{"n_layer": 13, "n_kv_head": 7, "d_mlp": 2688, "norm": "layernorm", "norm_eps": 1e-05, "positions": "rope", "init_std_qkv": 0.0172, "init_std_down": 0.0, "lr_mult_down": 0.7, "lr_head": 0.00393, "final_lr_fraction": 0.0, "seq_len": 512, "train_tokens": 901000000}
MLP neurons of a small language model. Each row is named by its layer, matrix (up: input weights) and neuron, and shows model dimensions 0-191. Each number is 128 + 24 x the weight over its row's rms, rounded and kept within 0 to 255. Numbers have three digits each.
A block is one neuron, or neurons of one layer that tend to fire together. Before each block is what it responds to, as a language model described it from the Wikipedia text at the highest values.

Description: Geographic landscape descriptions. Function words, direction words and word endings inside descriptions of rivers, coasts, terrain and locations, such as "valley of the", "west side", "brackish".
L9.up72:114112147108149077109120119105060118166152090122118117133100159129123136130140109079135153156152154149119087122174131143110150141116139113116107120155143133140118108181107110143160100122121122101120122166125104116166129130135109147166147148113106165111164133132130116107132096136158105147157125137115100163137122135108132153169131093132104150138170112133125191111106144139140192129104149088092117114113122149116093109103130137109122160086122129114112170127131140112100151076162139143134159132110142132125136122141152124137073117157119159131086117118176149089103119124158121149
L9.up97:167125152158097145131114119121119128130131117097121123121093158131105114132116078129104089115142163107137072181151126119094177162120153102169119116059112114136112126164083121166130094137100131139111163140073136142142107147131131148155138155143142119092140134156129115113134118131102114169127125118167123142129118135126119126118134092078122076101146112124103157162122150178137131102130159129102125137139090109098092109121129148086150141121108138109124160139120132136110153160116149099146148125081131131147142124145084106132127122115099107108125111159186141151106095130186155103
L9.up277:128152131106112085145121112103126105096160109104123136167091111097137145115099091122090105176148134170154145085114064163106100158126111141090129111105139122138107110101156135177129151130096132144100116114082154114119172100133114078118105131105113122104103123122124121142136108132161123188134133132078111091087102174115107130141144125117172093124136120161100131116101165107097100102108124085083106109158121090163108113152077152113122108140159115085165175118119135111081152107106139144126143149160125084137090102162103148132139121153125131099148142158113155135113124099149127161
L9.up639:141129150114166119143110129124091114158132161155148129173154129144116077090125079142108139154127167116115137107155078195118173110080138138149140127126147186119142082170115172131130132129106161113080124138134154095104135141147156107129147079160107126122170151089122093202124126139124133134154108116173148138125122101145133157108124126166132121103132142098124108114133111151137155140133172076155131119177133113121106149135125117159155141127093171122155134114144100111154131093134112177098147122128114156129103123148133100100176137123126114143152136116182140131140116172139094140
L9.up794:145095129100177085154165131137126102100156121112113122120154105108152142154158169131097134118112128165132091165135107160112150106093132143148118161107117141150143088137115113102118146119134153142127070158120128069122142117160133141097131129143110144145170155184153101148112112117109096117148121147110093171144132140114118165139132150154131084097171076167161133108124106147113185181141159143108114152143100151145095115130104136174167142109129108124145110107114126139148150142122144145125122156091133134112121130063151136109139146127115150115150129128144103142142073131126145156
L9.up916:179124098161118098101112111121113068143118140149121109158115119128093111146082123106141126102130122133167118115158083155106115153096095146139117092073125138119114088143103134117116153095075128082124102133147100112108109153159124160144139131127128080118155091148121077167120111117081148161078083109120151139178087151106131107112161119149108107122105136129114119128084120118116169129146159148141159167139096160099093101134132137135121123159122123124126135148144095138146132084167117145110123121099141087101101109108129155126119146117123113153136128135139118113125170132148161146
L9.up956:095125120124127109125121100118115150138184124126114114149130157122122151141084116149125124099117113099148124147100072177096144123113118134082151155120130138134092126116059143143195104149098136122120114128115122155171130106138132086118096140109141152119128167123184085125170132144119141104135105138125134102088160123103161131118127111121126137110132101151150135140122133091103107084121118125112142155111127138103104115136126107133109103112144152129085124135111118110142131093137149122156119158147124124136180140102127133112114116141143132141127128105096139123115136122132143127
L9.up1015:130126064137128137109166165098147065081182129146129179135104148133119161112110176147126095149108124141109174145134117117080125119137100114094131120167089181093139117134090108110123137138142134119110121148095155091110123102122139148139145129146092141107107092134111094128152126120120140107134144100144152113141119175154153119152104088125106099092131124172132161111118101141133141153082168121140170126136112102137127118096112102135127119082123103128112091116139086149169129152176139105136140107166131128126122155122103091152123087120111138084136155119085107062130141146136143115
L9.up1079:121132100119103109136117145089141139108150112139101094090144079105150112119114125146142094105136096130167161124131104109118139132130119135112085110113111120096116145107111063164130169137148159142114103160148148103145110117114129173157088133136119135102139162133120107117166104128110120170149098074140127094151126158138109164137153136147119162132115132133186160127091126136098117164101110124093061120141118133130116116105125150148142149138122128077151118185117106086090171134103127159140152108127125142188131100124082141107128172132115136118146159126087103079140156133152123148
L9.up1255:115107117139133105095138117122157107123108148149089092094153149177072118116156132118128142099123104095120126103152138123105136130149115090108130113147106125087125128126068134123110126100168083123136107114145119164108135159130073108137169086146125151098083111135148131151116139162159127149135098154099131172126140157128135112114095162125122119103131144122158101098086164159107136101135133146098165112143091165162078143130122135127089146145120152164129171156086141113082123127192175091104129142110177067117087153108133154163146136163077135145132171140139109108135123133174160134
L9.up1273:110112115103100092130123099091105111097141120121136123159144155141084124129154112100160133092131133117137153165115131170062149177115106141106142137087158135125102095122117158121128096165127150105136149149119174127138126161128154148189093138097114128149140119128147135109132167129119116134129144121112116113092122131126113146137118099139081156089137096132148143167141098139148181108104153109112137136125085115081134074105112135083139194132090097147165108138137126135139166125177128139127094121078129145150093085115114118149136164145147096129083119163130151124151135107165139125
L9.up1399:150123141137128108120091109122115112110118164092123127147124141120132145144120120128160129094171157150094096161092125149113130138096129142123091154124090138143131132126110161129174108138135137140113143172135153119121100089138113131135125101092115168131168120128146140130082178145111111158154094112126127117065111119148160071132119131153102128124172121146127155119102121192154141110138136107127141145106134162154149094120127102116126157129128150137152171139158124108099177170130128154129126126137115121114127155112127117173103172131123090128128135110132151148142114161144105124
L9.up1608:148138090101092129109154124133107150123126140080145126110138096147093135166133109120136132130168109144148090146163047139140137155140107143123150174152155133161108136140127133183138139154097152107180097160122130162093093121133109131133069130110088117124148153126137123128147119188122120144084134144128128130155124160127158163172108147117137078149158116092152164119129118130134159143108141148154114092164172127102144131152140141147121131139127149137173135135106134169125122098117123147129124131151135122076100174188153131132100098110125131150104146168127142124137134158111146133
L9.up1815:170134156115132128170158147130118115160110142127108145105130148093142104132106130135127093131129168140134118106118125186139177154107155114129177137146139152179188082154119107113204110116140174129143112143156112137140106156123153116099128088128168124112161105145138103120168132116134103150177146112148113093105118138143140131132157128076127117132165113137143159164115095153097166131143161112111121136092137103141134092138164160089146098106181159097139156106084149146124131091144094113095137145099146147106132150127138138124134116131109118127147153141116142127094157156153168166
L9.up2065:131109119172111093143128131091127107149127107172114122084096161146143106143117131127093091134139088146148126108115070145122197149156133127120115130124108109118146158173116107179116142111136113140115131132102101127151150139133116138146149127118091151072133183161116111127102159107106107133147132130113090114118132129130101117126139153119128169093113130149138150126113149176130155172115170158097118137157113104102132153128162113138137093133162086096137172142118111122122135077121133101113100152162113084108144110126127109153129124137143143140131121071141124130138167144134136144
L9.up2373:118202173107129098128104074138123093126155138107115116123127112174120143123108160057127101095160114137149116158132149156127145136094127115127139128102152117184134122137096124111163131098107110141138087136169141134176094082159159147140177115087101105128130154127126139138163123149115140140185116146123122108100077141136124151137130127079101111121142108137153112106114094133139115155070096085130134118136111156148106085122131135132155158112108131141123114123101138128168140138123126085121078165131142105144120127132114126161079126149136115113125097111136156158119134123140119132

Description: Sentence-initial prepositions. Prepositions opening a sentence or paragraph, such as In, On, For, After, often starting a date or "For example" phrase; also For-/In- word starts (Former, Forum).
L3.up1765:153097140127112091099118143116153122122149120136133142134114161135128088124111141163084133118141133110127141071081076126128141131128132173105114115144133129137114124143107125157121100118085112136142158097189145130162139120093096127116171139155124128130098115091124173154124145156115116093127099125106120117163124082118123111139124168149128145119125117159125139145186091153112171144118128126122141154126102147133127092121110084100107130175099113193102119096115172162108078130116123139113140124161125122134118142095131136102142164103161120131114159173129155094161087080120144115

Description: Prepositions before dates. Prepositions that introduce a year or date, mostly to in from-X-to-Y spans, also in, on, until, during (from 1904 to, founded in, on September).
L9.up105:119100118161123123142155174168155119120133110088140111104117087132135143125142142117105091140130140124123113159073134102100146133123113098127098121110136154132116126109147109166102152136091109147149151127100168131172080167119137128138121147105137137117155115139181133168152084116138129154136098129079068129163152098143142209151105134104133163127089119086100112144185091161145137082143118139146124128116120105108149097111134136118108106182069135094129150120100143118111149083157129187127075120125122154185171081135136127136082131121151107122110102080144137150086133121176119118
L9.up112:123126114120130118130141143165170140154128125144099178118093124100171068110137130132115095148162078116146119137143107139150101115113105130090187136147114155124083160122136105107142131161110126124150091156143129172110106132119151175170098144160116145139145111110138138128107188165142125116104116141088137132104126103163135130126128091140123149078134083092146156129148170125143096085084156089060111162134108124129135146074164133112118155147133091166137129117096093101100107153101129149108169119151146187143120139157145162086127147127135091114117136075136177134079134100106100117
L9.up222:130138150126085126132129124111170107133114152114086150134073158159110084133116140108109118127122106148133142099119137102145133099134138125149153151154094157156122159151125129128173167134115087119141113107108137123067147137169136101158115125146154153156156110162089101145143094131116149103112152127165142150101111147131134150130170109100114128164108145165122133146130151123144165110107152104144166153108117112107157110071149126131132142155133118122125170103106155113113154151109121131108127148146146126116129089169153114147127144162096107114119141140098082136117089123127167155
L9.up235:130111125122108167125104164099114157102128087137127139153108099126124127112124123168078111181135090133109145107175150102128130129101108108128104132119049111142157154104117105132092108156099132136140129133169108130155126151148130152148122107157148147177132162140136137111115133112129175151186145137119107096151133182093140104126148140136154097184106111120119130143168100137096140139126130112155103148143120143140099122130115112167148166144104128119128136111147155204130181140181113116128079126121112145136110152107155110163160115136129155145128111153102116113156154126092127126
L9.up497:131148132113145105128149121166123107096122102081141134159113158113097158134154156106114133148135142158126152136139122109122130125127053119118185097125155152140112156129147148154131120141114125150137138110135149153112152114118130113140091138136122068120105101126115114177134124121169144134137119152130101145105156127121095147103150149107145141126097120128191149144128170111160149138103128113120166109093160132118160115131103102151171122170076141137171122107175144148145123128125122124133159148126126168142151106061133134106134144150089130106118102133134146123126108144095139162
L9.up517:126135118080137117058113141125164127077134155126122127093131187085137157130150136092121105115152147142123066114087121166125139132086100157122082139113101152153092121118146114130150103145108108134120129139151111140106110160141115143145111123164137101103150110131104100095072118134178161117125159147122124106116126114117134084161097115159108114148134141094106127128119111157133108106154116128113142095137091150127155102136081120143133110138156110155158099142138087148129098144159118165140127128119142146152091106139124127171089150129134146136103124116085107171166133152087165151
L9.up730:122092127133168066133135110140107141144134150096134109121116145090140145101132152117153104108133112160141139132091134151136121114085081117093134112125163202117139092107174104173137129146099155122145148136136123136096118083085151195141127139100154093123121149093133161129082144115149082165149129144098134128118148105117132140122139150167141139108130134125160184104130148170087138125110129126114085102140108119122130125109109121140144152149103146131149142191134118094119138082134133124118143094163138080125172128141142134127119145123137126082140142107147147118149093154134076127
L9.up810:111134137160125147161156139156113159158155131123102167106139138134197102134120097135098159174126101115138105114133157109131141165097119133139140118125102166147107104162126157123182138153171123117093145140129100140126184181166119129126127119152152153111169154104149120152099090159129140128100133141161136118093145171129160135123138134157166089134148145086150149088147134139097103123115201131133163123153107103132134107142154141086119128136106102116108077107143093133141114105124101119129138123112121090141121112141148133119124119160146116157190144123140134143106115108137154165
L9.up833:130174111115123130111131090133113095127129130157129162084117101158142151102118117114146085144142122163101121145150153085139125088103087123151151130100122107134135114119133116148158155141125124116145170169088168133113102082143095141166113129146121096125126098125142154116139182169115124139147088068173118121116113139099117052152189128120166150109098125126122119174151103147101150155129167128132120135121161147121125111129127098126168074145143109101111134110117114114111121136114119159140127151097133103114103129160138082146132108131146124135148118086126125106181181101178127131
L9.up1191:118119135092110139130137144116130102116111137220116101125132135112148165127138177107120150143151138144104146119134148109091134128116121167130140117172128133141085119118113137103109126136124131122111167135102125137138132087162133124188120102130178145100138107092111167139080132123141155144127108106106117105157159081178096140089158088133171140123130138090137128099170117153106156120132123132122133109184181123114147129138144091118112116160128146169162131137117112087130092117103152110151130135148120138141155109128119077107134146141144094141174113081124144135125161127105159150
L9.up1438:157132084091106149160157132125112101105167164092142148133121156160112092136097144147147183105111116128091118151137108156128088101137149146075143150129078114153125118109151120153164134185126105172133119155165116113095113120116132136115103196156140113098151163120144152138134140148084108163108195174132125109140135066117148137083069111133123135127095110113111163110126145123099112159174146101122134154131142141171132127110165121183096085107106141141137093095105158147145131152123126158082143157094113129117162146148120101105118137109132128109157147122125072144079122144118131132
L9.up1754:122112121163105096122125122144143104127142167103148131133070128141156121132098106123136124137115133098157168095086121113099140117117105143104138112170095121161119142132124115128116132142127144128129145123112103140105157143131076142146117163132171160125176118137114137087111146130109148119120078134117099141139133095121144113095196114166114170079126125111120075065144149138130121093147129109125148144117125168124080132119135156113102116168139082197100088125118088148135150130095122109135134100150126162124139129139187099136153146130150119138105135102128133111123142124133132100
L9.up2263:160099107136158138110109141114112104130117135095160152104072127104167125131091145129184068119147127154123109158177116140123148130121119147114144145091140152138099170118163152153148137158137120143115134126122129144160099154120153121118127154092132099099137109129143134120168136127161105166158106135126116095136119125111123164130119087084068132134157096092113119121126152123128109106097136137117087141112104096118110116124115170121110130148150076147110162132043177122079082121139175138103125107144142172158103115198120114119115155122088119147127119116110182109107138092090139110
L9.up2363:140123164143149136092148125137079137169145116124118087149108154125172168154128144143169157105128149119102125088152151154108135140117113110129104153144140146158158121144094104135133154181159180144154124142167120158140117145129135121088095139129112126132152112153103145115113151139110113131145141111080108131120152159123144098134118093175136097119153098126110127141143096146121132114132156129142167172116128111123099139171095171104142093102108138130152116130098132127115118114101153109175119102078172103159157094102176122094154116106112140143142149118153120120130135098108123127
L9.up2405:113115130125088094100119106137131113070125136102125101131103149162156070116094163129123087131138127084142091170120115136131072103151094136094094101112107117172090123133130173142161127159112116130124133154124108146145107112101126156132138163110106166138135136128170108171122175105132118161117123161133111122172111109106155132132131116118122136100107112105129106131133160114165133129127116128085180140134143099145121085095144146154145124136112102145111132096117116124144093137080139158130128103132106136157118129144127144118093142100123140134118137107093155125070098152125116143
L9.up2457:125146109132100101151094150167105119088117166143156171138161131138129137110083137110118091132119153162141112114117099108135162099138136139120138146132132149117144099121142130128179138153198132091120134128092140121137125182147139160095114134150081145174085117110124127114119149137143112133154124137094090127131115108159092143165090123139133169159166144134152110103137142110127146089116162121107140141098063139122155130117088130085130178118106133148123152148115113131106179101137144107096113178111152154154121117121106102142113158132147152097137112094146160157138157126125126144

Description: Sports results vocabulary. Nouns and word pieces in sports results text and tables, such as home, appearances, games, edition, record, club, United, and season-range dashes.
L3.up315:126133150106138150135122143092173122130111132124113145152153120133131119137185159106137112129107155117136141109128099112113133178127134159076108132107144115163118165139134130161161083085104118102108103154123121164106100126162127111105126130106117129093152140129095143131141148123084131120111114082104147104107142117150160132157136178097104141124116096107118117152126120147147127164110125097111139116112159144093114116096152076138156103137137107160129130162123156137137080097162137155081087146134139143114142124165135159128144140139134122122142136105131151112058132124155142154

Description: Phrase-closing punctuation. Commas and closing parentheses right after a completed noun phrase, often a place or proper name, such as "Boone County, Arkansas" or "(Köppen climate classification ET),".
L5.up48:118130162095154156106138110140151120120153119099110143109113133118085131158145056100127105092124113100125119122124181106110128153099149170076163102102161162132101099139165090119162149138091076106124139159112103128123122175092137158106169167122105139145115099141143094121151110155180136189143159123129145137148104146126125131117133099142133109116134165107143142130121099091124146182119103153103150089102132123162102153130144155123087148110128124129157183113144138134129114154126151110130093151101124163118082142103084150166153148131094112142124147133162113129151126137146121130
L5.up896:126087130158095117129120143130109131160160140193137144128105136100109152107128161101112135118153100162162119176100136125124115160131168118124157109115125163124116102176149165127091123105139130160164154109126153107165160110089140135134103104132157156137148122173127086120145147133105138123123135120151164141152113096066170132108124136118126138162110136114113113161100109157130106128100147148119131103142110107165097132072140149117128148133121090123130136144124118143140139144117137160143105156121130115152094122115115148114115141089168157104158129119122117109160139115144106121
L5.up1453:103113149149118125120117092131145090106142121123177112115110114161131146128119177135123087143154142138144145132094160105118161164149124117136158156112104106144128115103119138142147125134149105175117125129104095155113134134126161126154164116116115142117186115115139081098161150111133114105147124104152131120116127111087194095099146128118099122120153118129107128094122129110122134129130102126141125150159152154114157114131109131119108097132138081131110099127101108120166074136109104179144091104153172113136132130132092098141108108152156128146122101141176118169104148138136136184
L5.up1632:138114113160082161101106100107155134141098137100107098136135167101129113139118149141115133100136156103139158138126120104120073131163128162154147128140100135144123147127133093134150139111116106144109147131157148138119134142079129065125090107103126149131126098125116158072137133137127111120124116128119103128185152122109165094144127170091113134095161102119123152159135139123158132110140147106096178107125164131114103159137140109149091146123186168086162189158112135104122136110139129170119110137100102144126082148116092104092096140125129096121141107126138105165141181119126089128

Description: Geography word endings. Final pieces of split words about physical geography and climate, e.g. Ge-ography, Reserv-oir, clim-atic, glac-ial, r-ivers, often in place descriptions. Weaker on other split word endings and on coordinate digits.
L3.up2033:112144095118142121119118180098124106141116142173116126108125119116144123131083094141113115142162152171182108164163122138144150136133110129100163121110115129102125072144159140109141078111145136140118155148126106148134112158112127126126182108093168127117145096105111171159149100127168134141110130167109146156119153109138141149126135128141134102101127144191125129125149114089095124134143146157125167157130123106083135105127132122153109124102103114149114148109147113141131143101152117112148093107143106149137134169148089129137127106135162154091137132129111100120124072138166094140

Description: Season-span year endings. Final digits of year ranges after an en dash, mostly sports seasons like 2008–09 and 2012–13 in prose and stat tables; also year endings after "20" (2018) and score tallies like 5-2.
L5.up881:139105112121138109123100114136123132139113175125112098120120062134209138123175111122119119115163136125116128158107088132131208150136141107132119133128109140169130129139143080132107122133119124135112099123117113107100116152084169118114101102107137092109095131116160096107123100121162136113151086140127130138102094142133101164107150122135122096162157155125142134157123123149119134175140121161134102135125094143117129096081103109110141144148139134127159117132140150108063140140136123121110147096132100146107096165116143137127172135142111054135122143148086124172131126128107162100
L5.up1094:096125139113178127119105144101118130104094090134137128159119094148172098063122127130142136157089149154123131147104114128109161149087148166129074169139143117161106133120104144158142125158104110142118165110113125077124106112149145118118125112147081122108128172095089100137095124137162181125137182136136129131132148146115159122153141123137136101135145149175114073149146151116157113084157135140126110129127129163085177126116149135104131129114136082130098092143112083100155145115161164097091113131136110124149107127146129135172127169143132166160168130097112137129191142124134125160
L5.up1379:139106182101140148133103105154098142081142142122113129136138145116138156123138158121117127117139050109123088138167108130138164143114124088184149142140102175126163102140147154147150174146119119167141105129138115158160127134146138137144110169126110112083094127079109116139141130125149132108138154128139111131122156147107089155124119099158118101138112115099130114131125148138133118128151133149124151093109126134086143138142134118113072154123143112162096105121122135125121129109138121122108158137114114137115109152126126142149120123183121141115114101144165110152150116095156161102
L5.up2681:179185114171152114121121150164130114130196157142110128126156126113169162131162122156113143157139147131162119135149114131127133097154126135132163154143072150145109157162096095121142114108139152108132103155114132177140124140112128112151111103137124110139100157146166129159182105147129132138131168175082086078124148150128120158122121098158137154146109080143147107146153124116148149114151136107117120130159117108108127104114130114124153144099108129113113121138116120103062140121121103146128140151165160127131109125144135094122118108137105100166130119168167124132102137105144133090

Description: Adjective completions. Final pieces of adjectives split into subwords, plus whole adjectives like simple, heavy, positive, large, e.g. sm-all, t-iny, flex-ible, shorter.
L5.up436:160122183131118117126117134148108120128123163121144124108107125093172139125073118091140095110099141148162137112140144129153104117164143110117179123101100098127138082095145134116127112094125120122143132116114148130119144156167131162117124123131120118127113130139104141125145121106128107130161145114147133160127175136168178139137159160101155134136150106124182147098110114125101115141154116148115083154157124134118184148161108101148126125113136141130108099117138127119096120101145121146106119168097117129078129170172106166123162152155125126146148144124160136177109092147093070128
L5.up1537:131121101105107157125136136125098123135131149154123152138124150085092165123114106106155068115086143131137103071119138093123159187127119140137122120097117087141131122101144125172146149127107135155101162137108123129105096164180117146143146142135133120123108155104139128105115129083133186135136119166093145113137157130106181144115100140108160176104156127155133077141121085141094128142150106107162099133159110134114100128118108147122123150120092166166111088160150106155102153125176175128152112189077093101139108151156125194136122164140115145168138160121158127161137125177129141112
L5.up2140:168150166122117130113099086182110078121125116106155143125131152102090107108137153121109136132130085119123115137092125141135145111086130123153114148158098101118127104115067110110145113107079176101180108116094147083116103131131126154162112133145086086099136127177095102159126137135118135138134128133118116105091144151122144151155122115134167162091111130092112146157111132131137100097112166156132126148136090060147125154149102150158143134132112125104175114087092122173122126137140153084155140093120158114117073135133114165109160127135172128153141133125139132135129140105146146138
L5.up2330:132165128140153143084110112128108076144110142141133137147139159154105158130120138073120083142115131154152126146113119115109101135150114154131155116128081156131134128143120151108149110172107053143116131153095139152133160152100114107131090149135158108101111134144166136102131139154169162121129135081144127156144148165159173121129100100097128118075197116100139153159132148121086105118171142119118163126140161131133162158118094115152149085171132125142143128107143106159113144153111118147134129106147160107134104146114142163156108169185154141130108125150146112142140116090142148089